config.toml
num_key_value_heads = 2
hidden_act = "gelu"
norm_place = "pre"
norm_eps = 1e-05
qk_norm = false
init_std_o = 0.00726
decay_shape = "pow"
batch_tokens = 65536
train_tokens = 438300000
dataset = "wikipedia_en"
MLP neurons of a small language model. Each row is named by its layer, matrix (up: input weights) and neuron, and shows model dimensions 64-159. Each number is 128 + 32 x the weight over its row's rms, rounded and kept within 0 to 255. Numbers have three digits each.
After each neuron's rows, "fires on" lists the tokens most often at its 100 highest values on Wikipedia text that the model never trained on.

L6.up724:148055070130174104112071146153111114132115106131103130073136130139128144141059116134065123094140123126121136091129135111119163136139182092125106175133178059117165149160071159102136174240106139102155106109144081126165095183098121156104146121137110138177142145142081175114104158122104123128
fires on: ":", "′", ".", "ag", "k"

L2.up749:138128157168089107117104151148130137142114115111208132099095151097105144100150125141106181062107167129088089145133097122149116123163059067127083132119120113178131097125051122173129123124059148057104123100113134111143088151146091121111082085165130115118119165117119103121140155210096118113
fires on: " up", " built", " down", "ered", " off", " under"

L2.up759:152093099151128165138117114196125128161119091140094120150116094103150143144130125146072105148097168172139109132109089100092110098123151114127148126120131071136118115146169154106119151105199110148147097132137049080203073103139108042152142109179099093132177122095133093115138149111203120162
fires on: "a", "l", " where", "f", " because"

L6.up397:087071123166126131086129097058099116141161190160173095130136056120100070123107137161120150119116120098153121147070116118170155126122148076111091177142153133129150145093129156105150084138175088079100121142089154096099155087142121150121102164174152196119143103127143052099091085099098135162
fires on: ".", " ."

L2.up716:164122125180153150087112135032114208133105143131182152139068101088055178166126155114128113104129146097146095080132136113092074176116124118112145105124135101140173141111040109175184111101135089123086113085115190104148109210121110077144074088141135114120092135152136167112110099139197151159
fires on: "ist", "l", "ed", "es", "t"

L7.up103:114081077128082118117183070196142079157087123091161070180056130143185140255173108150122131148115145165109176170120129141180107081154108142097128120080147074195133113154080172132122101173126089162111122127060113155171172164236096076129128123142135119150110158143124129103128172205122168138
fires on: " R", "n", " r", "r", " sim", " /"

L2.up838:092110118097130132139129156157153131084061115139149117112147104135137088148105135170124124120149102104131128151080127151124133133118102102177186062104147141098150190159142136169142116180159117153116134152117159130069089169127100145095084170113114130165134157174107114116150141188109126111
fires on: "ly", "\n\n", " |\n\n", ")\n\n", "ately", "c"

L7.up502:205072117170094098184094123155083130172108106134114089159164143085150079186145149161121103192171128163045151174097102112119111132102127116119084156165146072077177138128098131134159137085181173084119136160064075108121123189151116100137157124158098170094098100081112116176134111118146091099
fires on: " an", "-", "l", "f", "b"

L2.up74:142062101082184150105115160121095133156131108166077157144176147125150151117090139149139141154111113123087111071125150108097140147103118085133121102101102146134154160169116169135122145155126160113123150150118170126086127172110140143069151148131093141149063187204085138134136069148146134135
fires on: "e", " (", " Succeeded", "on", "n", "9"

L2.up895:225155135142145134122150165107152094140133178093100126105127115127129151161138182101146107129122196118084129119111082120112142179044066073160133104192058189142104125130108132129048188129058123088162095161139158084118117133160126119089183108131130100121146113129144122103095125161114131201
fires on: "s", "es", "ives", "et", "ave"

L2.up229:125147129137140137154128086167110177109157133115089130149129083019084082113165105103100111143145140155174171132148107114185178139173153133165198148159145157143151119130103147101105136078172174140111134099117158147164133136176108094102123067109146126125112144076091117142141112129104138207
fires on: "e", "it", "o", "ed", "y", "ot"

L2.up103:103098149126222065073072149089096195149109180138125117150108152109161134152117128150094120084140139136087078092124161159128121063127166102135129110111094150100152153085150155211165101116092125155127109115128128092099137114084176146112090170172168123135175120121124130137163097170099127059
fires on: "er", "le", "or", "im", "ur", "on"

L6.up464:119107139162090128109145187110055150137112132155112143129148156096120151104146148107133128136173154144115082097074071092181131085081182119128112115141133128114132141171131153196129157191094102139126120196141066086117122159119148157207090130153198149228156141098172188088091123154080062122
fires on: " g", "g", " c"

L2.up740:093121081112171135104125135152103147172134103098160128167142146076177091121146113145128191171078123122142123121060103078156127138129053063125144109076156082155127179144108097131094169158191193124113095117124083123159139130159156149127090101120180124142092076202116106120101158160180126137
fires on: "at", "ed", "om", "re", "id", "v"

L7.up553:143181122097129134170128093107076106154114095176127135130137173174161105167117163153141097183141197090145115164102153044147132155137108123185101119099134169097159122074130110097134122122081134135118086129150087119171151189070160084166105068089047140116075168137133182145147133122144100133
fires on: "s", "t", "ar", "ch", "ars", "y"

L7.up442:140089161109127120128124096135121225123122177176137140164141102044176075148128103097140153114177059131122080077107206156134093083188135114109150124143144119141141158125130111136059122104163144157187158136108131135112138163122118128132166138157159113132147110095127106140189106139112125156
fires on: " R", "R", " Re", " He", "le", "er"

L2.up293:096021117160142168132113145195111073126157160126118076116186166216154171141126148132132123106164065120114174109118104125133177165091141113124123130127131061145103132124111096145119102117104116169122144109081103094083144100136128081153166122094146171157173177114091147117123155111166138150
fires on: "ing", "ed", "'", "ic", "es", "ers"

L2.up753:116154097165088170173135120122147172099120187154140192107069084143111153134139159135110120140117134126071180152081047132142128101108086123120170162101127161100119147131157155124120177129069118123134132087144121112129151113143159165127165132120135166146125122155167129066096122091124168148
fires on: " in", "e", "on", " to", "m", "es"

L2.up540:139160131129170192202086116103127134122175175089154113103066140124151120097147086131120140123102158140117113164160186072133142164125155137068187134152086133125133190164119061195164143096111151168133086141113071084167112163122165117098157159128048150162114131070157163079180127097135127144
fires on: " =\n\n", "\n\n", ")\n\n"

L2.up705:069179138131110190131143161174126113104130140116158183063099136158143115201138120109168105077128136146158135138098128119096228107135139091100132121139095130142080190133087081133122148052079134078108181111111171145126162096154124169134127127181122138139140117175121104059089138143109206120
fires on: "em", " by", " law", " to", " would", "e"

L7.up293:145070160157175167140124182149099039133088168103148136148130133131154113134083116107124148086123164112107124147075101143119169163111166103079136132119129104149135135161115128072105074100135102100151099114182056140112135134150124129103119144143146094143108174216099156078016113149114087115
fires on: " \"", ":", " (", ".", "°", " ."

L2.up406:146166133200175123142132131103041147189140115078141115115136142115126096112110113129149138119180083159138106115150164120201111098128100181163156097113120135094125076104174072072125148103119141180150110140171143142192153141169115101125098122130126165116129121150134135181124124105134091147
fires on: "al", "ro", "an", "ade", "wo", "-"

L2.up650:109118098150143081138124087104124154091128091142170138203052075124147164128076114099117106124082144110175198057152122149154166163178143144117089127075099164093092080196105133110120187123107122138135162105119181142147148150101153059113104117117123156107130151151168153102141201094145105135
fires on: "ter", "ur", "ory", "ather", "y"

L6.up258:165101143128126173124090138148151109122174105088136132122113084137129104127099126131174151133176121150104093098125144054189097086105099176122111184139152115133153073148073139095101116082093108122122113112131154087156089165139104031092123100186149169126096130090097100115087094132113115106
fires on: " (", " '"

L2.up60:156094208133143111131112170140150089088099120183182138074189158144168129125094129102170111098108149077095152171082107112154121137062127148117133133133166154151108151113135133133120079119180154127111130135030139156118138150158074091102121126095135161199202058193165093071187139150150130092
fires on: "\n\n", ")\n\n", "ulation", " mi", "ensity", " sq"

L6.up85:119182110125064117101151101122153097179167123137126145121090146174114132170161126181152159114163119139166158099141161136145166154126157161111162154173150126213126197131093101110114117142108138176045194122131143140165160152195135127126125102168158167139130146168129130139143092115137078100
fires on: "B", "b", "M", "-b"

L6.up546:056064126175110140153116059177142139129137087138124096112103119159105143177152083130136192136127170142158122119087092167112159120118106100077146101059136154147095136140085148163069095130189122104110158139114146151101153150143134122095103107197199148093094129128156198126147152126139108106
fires on: " C", " b", " A", "act", "}"

L7.up203:086083108138113195112133174083141189095130147121130191149113121180145096122137156154142126144152111097182094116143167124160137119099153083089143156133094145179153159086131127200076138129127123097087128156150117095143126095144142133131138097179162163092086071173142129087131152144134152153
fires on: " (", " N", " \"", " E", " Ad", " n"

L2.up56:067046085107087129111142121154133126154118160096118157096096097097147140159123126154120096115170082158122182112166149085108118093109099134133170151103124103123097090136088142185148146174101169181137161104206125104153101118138104134081110121090092146121128200102106178107164109129113143193
fires on: "he", "en", "e", " Website", "old", "ap"

L2.up102:095174171123097140068071169141111115195098112092134138151114123144118138086136148210103092131092092211106126153079096101154172178159140131146134136160149167134156161132121095153116152117176201157172147135084181124179096166093122115158097155155111123069102109134153139071125172063155169164
fires on: "b", "il", "ie", "red", "z"

L7.up482:153098099179094132186095108148081153049141166080152152144076144144126074119158135153105166136150110121135099174123081101216119126129077143148103157136143121129170147111132100155133102125154056146112117144144162101120111153126144063150084182123192109126090142125146100143069149123138130168
fires on: " \"", "/", "-", "–", " '", " "

L2.up188:170131121140112135157150108151175101074102126085118085103138124193113131147158131157133118124129165153121116172033110171088102119173177100135112206112102110088108149097103156129128158139116110140143155210139190131128164193083175119094174178150157122123142110079106106113137142152152114113
fires on: "i", "re", "r", " end", "ly"

L6.up309:113144146088159108145125111178098163097153181126122141055167149108086161140114111147131137062149123145132211163117145108207151089180110127084159074127150089112106107138151157114182138140143112147119136126159140135112185148105134126138143129162070136125115083096049142078067135123092127189
fires on: " M", "w", "am"

L7.up511:151077092123173171134120082145148170090128114106122116136070114138153125182187142168134091139183071111164111112106185098140119105152109128083125114168118112149089163124127124071178159133176122134099149176146057085147110116108170154130189169103141099162089096147150131096089147131170094141
fires on: "d", "th", "av", "st", "ov", "ast"

L6.up571:118189122127149139159144055120069130144116067166177126158167154110173126107110141138110163128118110148125104150122103097192144148177175142118055190108135097073113076105156150171177164121125106109143138190081125107211118112158111150114160153177136145143119146156117107094090104086131124106
fires on: " inter", " cor", "ol", "ch", "ir", "ish"

L2.up480:112066161107167176151096098152075111111123114148197117130188070099158115142136126148155114142119146106101084122115129121133144210077134128138165188129167178127117108109107138134095023124117156123107110174164204110181132143143127117152166141081136120128088083161113082132167132081116106058
fires on: " such", "le", "ent", " any", "qu", " only"

L2.up855:119172119102130138096158114131117195149128150119135124092059111099111169158118172105133119221098131150133176114120084168087149110154079144125089139129122095095115096119105145118088146095111142096113125059127130125098172132107108153099131118117146086153137160198118156091054201127117154126
fires on: "ed", "ow", "el", "ran", "C", " of"

L2.up171:163097163139127081176123091142163138139122111128142131119134149110141097068141176142096158151072094124145131110144070165101104092086123113076078136144054168086131080126153158154065104178125140093169107134188117106131097121177131118151098108166161110180123089138158116161111101161113111170
fires on: " has", " of", "age", "are", "ut"

L2.up216:152119071112116173133148097163165095105156149150097134133147108189089118105123117130093128143158082150095220129117074134101169160141144068111123172123145115120107132135085181115139154110156137122097136187082159166146137185100050116208126112121105151101118138170130128121111180151114144121
fires on: "ow", "y", "ice", " if", " next", "qu"

L6.up828:134166096140145112226083110106120042120112122067116142144124102156191109164135113164163149220122127100167085099113153110162136196118170130157146154143164095134171132084092129130143147077165112099083075090100107112145110156145150105111134076093101176173121178104128172128111147122178141078
fires on: ":", " |", "2", "4", " v", "0"

L2.up517:157173127161106114080133095138117097130144116140085151143134111155105139107146202145154125151124095101130073164168145131109173163152120112167071138118185108105118121110170119110097122171108112180142105113175153123143146106169137065148075184151096125132178093119161107144061125117113172139
fires on: "al", "ic", "ural", "ational", "uan", " average"

L2.up863:173103115140155098159185122087096146111076097221146169125118153089110115088113162117074099060124136127144098101191106107177106111163128136127093177113121160121122147172177162112109115118125107139120157152127122127130139108107076120079092179100155070099092143120093172133112164126088171085
fires on: "as", "ug", "al", "ty", "is"

L2.up989:049086123070139137139106083113162166103075094160071102095118164090186121130116137123066159147129118123134071092125085085143121133169197125157153104137143135123152084123125156100122143114057098162112173144115068139132120068157115108118127085149164094105131107159098116150098060104131105154
fires on: "ale", "on", "o", "ins", "ond", "y"

L2.up1:131128087158157136130088175115114179137163228161169133089146129129150134128135186155143103140127125131108162128132112157121126093126130104141132091136115087153179128201126098079151165088112081094027093102052117099165129129131102139119140099154135103167140098170093151126089121127137158174
fires on: "ed", " sl", "ra", "st", "l"

L2.up478:143145118161108124195115174150183151154096167110166086075152192100143160136079122087139160163121153099154173131109106095129080122103132147118143123171126147215164083136144086155092154118143125114138095127128116158070031071100162109110079098065100152095112139122048125055114123109140166156
fires on: "u", "ing", "h", "o", "ou"

L2.up503:117175130125154169167121083122123118138122173169074130104078134147088129105121127057168117130145133088183101127180100084098105138157102089113176112129143157170170187135158108167166113112161063173045106130116117174101091104156175076148105165123122116089090195115133159133143099139160120116
fires on: "l", "ing", "an", "it", "ill"

L6.up273:095087126104166097118089132087180159138149131156105133106097141160134122080114122172111133218105148174147162104089103158154132148134087171128101172119131165137173127091104135159171135132152085156160180122121203150116132145113124030108114102116141158125102109115145062072081105092094128129
fires on: " in", " (", "ik", "ensity", " mi"

L2.up175:131135161166149165091097135134102193147128074166102102129178097135139128173178163114121177104067132149086130142180120087183141100197142090164160111115099162083132147100212077147167149098156135157116114112101084132152158180152111148118138121150098147127155094107146139125081127138102130093
fires on: "ed", "ised", " announced", "ated", "ted", "ized"

L6.up166:103166137130119102090079119174076064119112170096119126170182098187048170089096164196095118121147156088111112124103142142156136095132152112048108137099087125167114135134152130147106141150102132149123097118126142134081109147177221158122111078101089149101065123165080180134114131080124126065
fires on: ":", "ister", " |", "out"

L2.up511:131108112139114147136086151122108125102092098134063110147147132166120120145084129122078132162114120181117138085120085123125204138128136093124050099179116114107117104163075142070139136124119078192127133185114079098157100151110086130072118145151176205109122135168174147100117120138063089077
fires on: "er", "or", "is", "al", "ater", "ad"

L7.up629:115076065099071197131081133093144123115149118123090127184074107176131138155135192120170139162132145110173140069133125183105159137113175117131099145188146102136161109148131071138155148123106132104061134168116097097129185135161157157177104154123106113210135086118068149107144110134123144159
fires on: "B", " V", "-b", " W"

L6.up726:134161073164171147167117175112051144201162169115158178133080172113161150154131090157160130163150167141180119129103115154163135105101081129125176130067079151118117150086146145130117115143146079136102090092117099100070141154133107139153097142142120170160129093090118158145136117121155138176
fires on: "-", "/", "-c", " C", "an", "ab"

L2.up16:129108129093165120139089112066117156147173148145177145095128158065104141110148043155122127141119102081181100136125117171130166158090056092125155116096115223135119112145112143147167184121075094163108099151178124080119107104183100094174168144140161161164177139075099090113145105137171120139
fires on: "ic", "ug", "ur", "ard", "ac", "al"

L6.up692:127133093111156119068108095101121133190061074094170141111118147139101121100128135146118117158152146129121128126129129126187177208116106144100129106124119090160165136108173163193154147070142112142157150146141194139178134151112164110150125103111145160154125121179141115140119172159138131117
fires on: "r", "t", "):", "ol", " L"

L2.up630:128099054140106228154093042032126145128114134100148120115168087161110187106084170167203134129139111134099112046124166117186122126170139145081124165160147120151099156178102151161172159106090150160190124181130143156121119122167160139157159083106106136154142175148122122126137112071078137111
fires on: "ur", " che", "he", " cre", " Most", "or"

L7.up900:160118118111157083158144102100128134089121133123090169175151135180209175171137193135106124188089107086147134171115123096122133106201119139141120155181108142221154109139119090104199147129106120087089131131119143125084167148140119083109075166183098099131101183112105183077116170090181105153
fires on: "s", "-s", " series", "es", "ers"

L6.up332:150131209118081088078138048086090102107157137113136112109074104179119118144126176122135107157167129157096133161172139140124103095090106181177174149220104123167157151119139095107178126149115167177118122147116168132052086138109127086155126120085087115149086145121151108074091087081110085172
fires on: "it", "|", "et"

L2.up954:110116117136088132101095080116127154150092129140131140183190085073091146136104180134094127168141091162130107080132147102134157136140160126129109143086135118135120104168064155116112143120084136089112161167095092194068141098103095156144199150167094114140111153090198095133150161144111108144
fires on: "l", "or", "ated", "ation", "he", "au"

L2.up471:159144115121128153077109152044093108157152146136115064197103144104125134147132113170167206140142111082140120114144097130120152146069150099143113095122118131117165132123162190087142076076096098116156149128107135081181112110135179176147164121095129172132183134144124203140182091142080114106
fires on: "on", "o", "ir", "imin", "he", "R"

L7.up763:114158179121139119134104131165088183092137098134176204129124148158062186090096125129084152024127135176118121174110124110145157178127156139185152118070111095122138159113134055117098138123085130106130108083107130121134144118124144125158148138129137157106123135077091092080124083151122169134
fires on: "k", "ak", "ik", " G", "ill", "am"

L2.up873:129130141112105115091133171134071137141066154168126170140083179133103164107091211167098125126089152064079125083177146161090082158162127091143105129139142133127082105146099145094079107129108122210112161152150167163155145118071134084094101123113177083134125090155135118085133163192145110146
fires on: "===", "\n\n", "n", "==", "===="

L7.up184:091124136118112173111094130141135113122099156094150101098164185146068104098071154184099101138050156151112152131117093149140110195188164087127107195094118127187112132099054100126105126083159108117129089095104124142087115110124168166143117102150081155101086147132099133090075153045135181115
fires on: ",", " h", "k", ".", ":", " |"

L2.up101:127112150111068131076123048068109073102128131136120101134139166136134101157146162116094087156120114109160196145162136112162087162114135092072110134134142169046117078174067153127147201157099139112122153077136171133134139152159117150111170139128183206113149124187171169118068146065081152132
fires on: "ar", "et", "h", "ong", "u", "ston"

L6.up300:121125125114119120182162159124146155144109119119141152182099072133143167096070105145062145108161182153167079084143143105137100069093174141123158170170156118080134148192140084111153160141134109064119133163175129139132072096117211090085122130193198133162129153125130172108120115097120106089
fires on: " '", " cl", "emb", "z", "b", "-"

L6.up375:101134123127153113124089130172050130099157141084111041119091179113131134100132144163165186125101102125151220180107067164072097104083101117126085174156129154114127108143090176139119149099195128018144092100131106154084118153158123115134140123178134124136130099140075199064080119131122168151
fires on: " and", "'", ",", "."

L2.up580:082096096156110126154085101147106117104130140171089168138107160187176163156123171147179106124137041133120112109148133122124165095156170088155098156112125122076120113183086147075122165132171068115108143122093175162104131097164207184100141103133132117144117145150170139167079095120099159145
fires on: "er", "v", "h", "g", "et", "ur"

L6.up12:140119138116127141149101030149128078158127106139110134073055127137167097120129142070138154152196143141117083110096099153195130125174153108182137103091113080163123101103204092156106158122141086134144141117161131129112110095116100130098106164118156138132139107077052202118101099113065163129
fires on: "),", ")", ",", ";", "\",", " ("

L2.up624:122116102148106196057072129141121139136159158163113142210150136149135125179120060096129097124128132077137111185092132077134093178152133144119158123151157120090183097136127170116149115146123128181176190178130176116161104150154139117107147088174132146083138120221150122085078070113133080116
fires on: "er", "ins", "ot", "re", "in"

L2.up829:164131124126148161147113109104107178133116166107150124123149092082128164131053187095109087099098148138150152154090140109218147098120108109143163186139124151115152140139110154052153139111218130106167130138120141142150190096112117157148101126134159055157181195148112191098139069106096149132
fires on: "he", "it", "ed", "ing", "ou", "id"

L6.up512:140085167114193139126086141152154167145138099107105130157176115171134101093160161184150157054192125136103120138112156100160134138163103130089092120149143074128168132104171102114100102180132086129174123145130129141149106144107140094067065147182187106150109194139120150151110097123137148099
fires on: " (", " \"", "in", "9", " in"

L2.up133:141136093080103136150108091108140116131136141140133194121136114181105154170136112153132187100138175165093108116160118159137189115175149112114188120112115108096147161143085084155120144132143087196131162146106154108161086190071153084110145156128090139072173113065103112127138094114097128145
fires on: "9", "i", "en", "ly", "au"

L2.up892:181146142148189141163126132145106160168068182093129137070141113162146097121189118126108074130123120153098160140144074121067149102112121083101190139156140121152104144105161079147119143112085121105132079086201149103167129158040127110174179127120098109072135151128218097147142111169104130125
fires on: "-", "s", "es", "av", "ave", "e"

L2.up265:123053103109060169065144101141178128107119187129116116135216138092150159139097150118087107159145146111162096090102125102176147151118164137109126139142159147094185142119160127145111149080083118116107163159117108090136156109140127146118124151155167142129112139161073091143104075097177076088
fires on: "e", "on", "er", "o", "es"

L6.up70:104052176104148143145184098090155118147184121124115176121134152194168156158159138178160176118136175138121104170103195138132096112129165095107072131099167134105105119157114044182040110136116118123153138138132085167143103125091152130133153117134113177080122109088091108119155122153073127094
fires on: "i", "u", "en", "in", "om", "omin"

L2.up936:157103081076137177153169075096097149185083202136162123176103112135087097114107097147132126128092128125155086146143111075155087126114149100104101171089193087103116135129135115138196130147196099148202077196144212127111125069114078137133133158140080101137165093125156146078027124163094088123
fires on: "0", "is", "m", "g", "com", "ox"

L7.up95:176115097127078088162117066127096183137118127156172091112128152130090143120165096082147146105111145139152126102149127091176129146136091132156106127138173079139141087123104119164121102138180175124119119051191122115105115143041142119094121136111171184167117151083115120164130106183140133125
fires on: " con", " the", "'s", " an", "-", "e"

L6.up54:099131099104113097167096101109070086162094137137084151070098104139161107110143186136146114150111154101161148113102137126151195154116154151177148126121144101159149118165132088117104169125156091056126158131111173093140135174108115168119108125168106142143115118120045128108106147143113103175
fires on: " L", "),", "\",", " fl", " also"

L6.up312:072182136072133150148179119147105110219165133149190182094171127131109139154155168099160146118135161119164160136084130119089151118167148127098149069105121136164126097108129120147166086146148091137153134138154128123080112198154089119089065156130134176108119159105131129170139179129087129132
fires on: " =\n\n", "/", "-", "ac", " imp", " g"

L2.up988:169160122139094142196175144107120156134113153136167169103075130129110151156069129108152128139124144118171129104063135146110127126150154089135177134118101175172116139071224119205119069201177045121111101156111159177116126121151138142070084136123108131151147105078139139082128109118114194171
fires on: "y", "it", "ing", "at", "om", "l"

L2.up886:084103144138078123159139146161081142068104174127189115103127158118117162156117128151182157095146120096120108113128129111137120137120184062144121100149145124090134152152078137076164124042077169095174114098108157122088113128151154101137109124178117171158126080149133167118105105154105101111
fires on: "ed", "ing", "en", "n"

L6.up597:159132145147148101148132116168095169142122123175118170119147105185069131155133144166146127146134147088118161088168148110121118136099137155124137121093174110209117091151145124117181118137195105145157170110130194053105128106162141113096085102163121140117099060146110140089174144105118151111
fires on: "-", "y", " gen", " a", "ony", "it"

L2.up222:126118172108114139109180119103149141159138147119081137148141184136128199101129152136120119128166151137147149148103192082093135130114088125139150096106115189150166153164099133059095112120065161116161082140158135162150159077057133140100169135124105108134125101166140121098119066200164071176
fires on: "on", "n", " Con", " Film", " Party", "ilm"

L6.up66:155133156148098137121139123141148120121130160133155173106147122205191176160142134137171171193132133123142092156112150209128098147130167131100080136082102082125123142111117093148132082147138150082112219070161180142120091057162170146180110097097158094103082146140135117095135113198191127133
fires on: " |", ".", "v", " Pre", " Pr"

L2.up459:106132119126137148177088141141126093146086148130097112149117118147133127140155086122074138146134118118155139114133124161104137095163153126144179116110119085117129141171148154113139104142033098124102093097119130094092109137156169122080121154157113153149194104119178144137104145149092132146
fires on: "ur", "ric", "ary", "ation", "um"

L2.up401:134095140067142136123102123111123125129124143085126121107127161128069116157064055144115137138099087150098150178120091073132119207128184162034063122104205174129096137143138106121101101113130131171130149175108158173114144145142140115081169132162154184111166153148146161180106111150087138113
fires on: "ins", " mi", "akh", " also", "in"

L7.up687:164109151103148136088130111101122132132162166104098144171150138180135177122136072150173062074138150147119098141073080130125183136106183073150128110152108115136081138150143148157137081182099131117096120043147126134150161145112074078145103124159104186167161193089132142104144125176136130129
fires on: " d", " c", " Pl", " g"

L2.up359:131120139152105094105135167104054116088151129103168143116181173130125145136126155140150117167192131104129147103140106093168160097139108120127117141130119067107158144106169138142145134127115124130133100122148183172131155158091141150115179136129129171188105084145156138142185176148119141166
fires on: "0", "r", "on", "ol", "ost", "od"

L2.up993:125154078158114100102148077190062180149123082141119115095168119022173157071146151113118123093125090108162110087114176129159119126105125118110176111122144140140120136102140096117135135137120144157115112140055092131113118201161094104135123114154133124111086117120153153124101117148124142129
fires on: "ed", "ised", "ted", "l"

L2.up832:174077089146063105110162116119137130133171149139116106130098169120106129118150112192184099118165098106131163033175059130133133140128145081139156091165167122117092132102072113168143157126134070109186104163175113117147158126120117042129138159132107105192194147065126167138122116135140134133
fires on: "e", "o", "a", "ing", "m", "ase"

L6.up659:136105166126089129148154140026138122115082179132125122097135130189133119147136149141134089116153131098097045169149132129106102065130150157108130178117098128109069154172069182118144103076099148163123156148130162086091143091107148122096162097121164141149103064168184100080143155200143132128
fires on: ".", " |", "w", "d"

L6.up489:198156147056127161135143148116062203179138104096128165129040125185130126114102090154202185086171093149154124098099134154100134126113132041058158123135177117138131140096103128176084143132123171153145182105111155129107093100158118148152117177122104165173113157143099083090171148092091127140
fires on: " re", " Re", " comp", " Comp", "om", "mp"

L2.up292:146125135167080181174152193141113154172150109107156107116118130064083111132167126125092121086137173183117056088122147132156147128123099048103124079135097119108187174069111129156129147091170175118109199094142135112132085182120101094110093115166153105115067057107144122125070147133112153203
fires on: " up", "ed", " been", " ab", " down"

L6.up369:141150167103140190126083148082164204080180134125162111131129105132167130058177158095128154141164085135066105155123148106172098137127141162144186132106113149120194150124169095108135093111093124131097122170154166090076091141113118166112119129172123128106094091116096099086165084160126101088
fires on: " (", "st", "-", "ly"

L6.up593:113118160107156139078164105157104119180122143075174186186119117154133108091121159143126175110158121208162134176124114144163165168107146126034075190165138111160135159119099122088106093179115103089116122126131097138124112125120134096123129125137166094086105125128064124067105053129119134174
fires on: " \"", " (", "."

L2.up456:120112101109165097115057149146090082129176141158107127104138119117120140124116176113170048154094147131146124082105129119154100154125111188173117153099114209082140204118117117057158100098170135124100147137108147138124124137107120069118107122139071149143144136142173121110188155130134072158
fires on: "s", "ade", "ing", "y"

L2.up807:136127095155138112101127074095135120145144168117145120141160078147149128100134207148103158150125144139165095103119188113107161143115141144141108095134115144144195119199120091085136107171053138185114118142160109100022133111142183146093098148176197137128130194140101098172108146123141106120
fires on: "al", "ic", "if"

L2.up246:179089108193136094100076098149119107101127155063110121149108107076155089130144093181130110147183130152094096101129128119144081184195117072114125129117125152126102103128135114115145141077143115077118163178131094127207125135110126090125151147148112101142118168118180079166138111058073173115
fires on: "th", " mi", "st", "ern", "rack"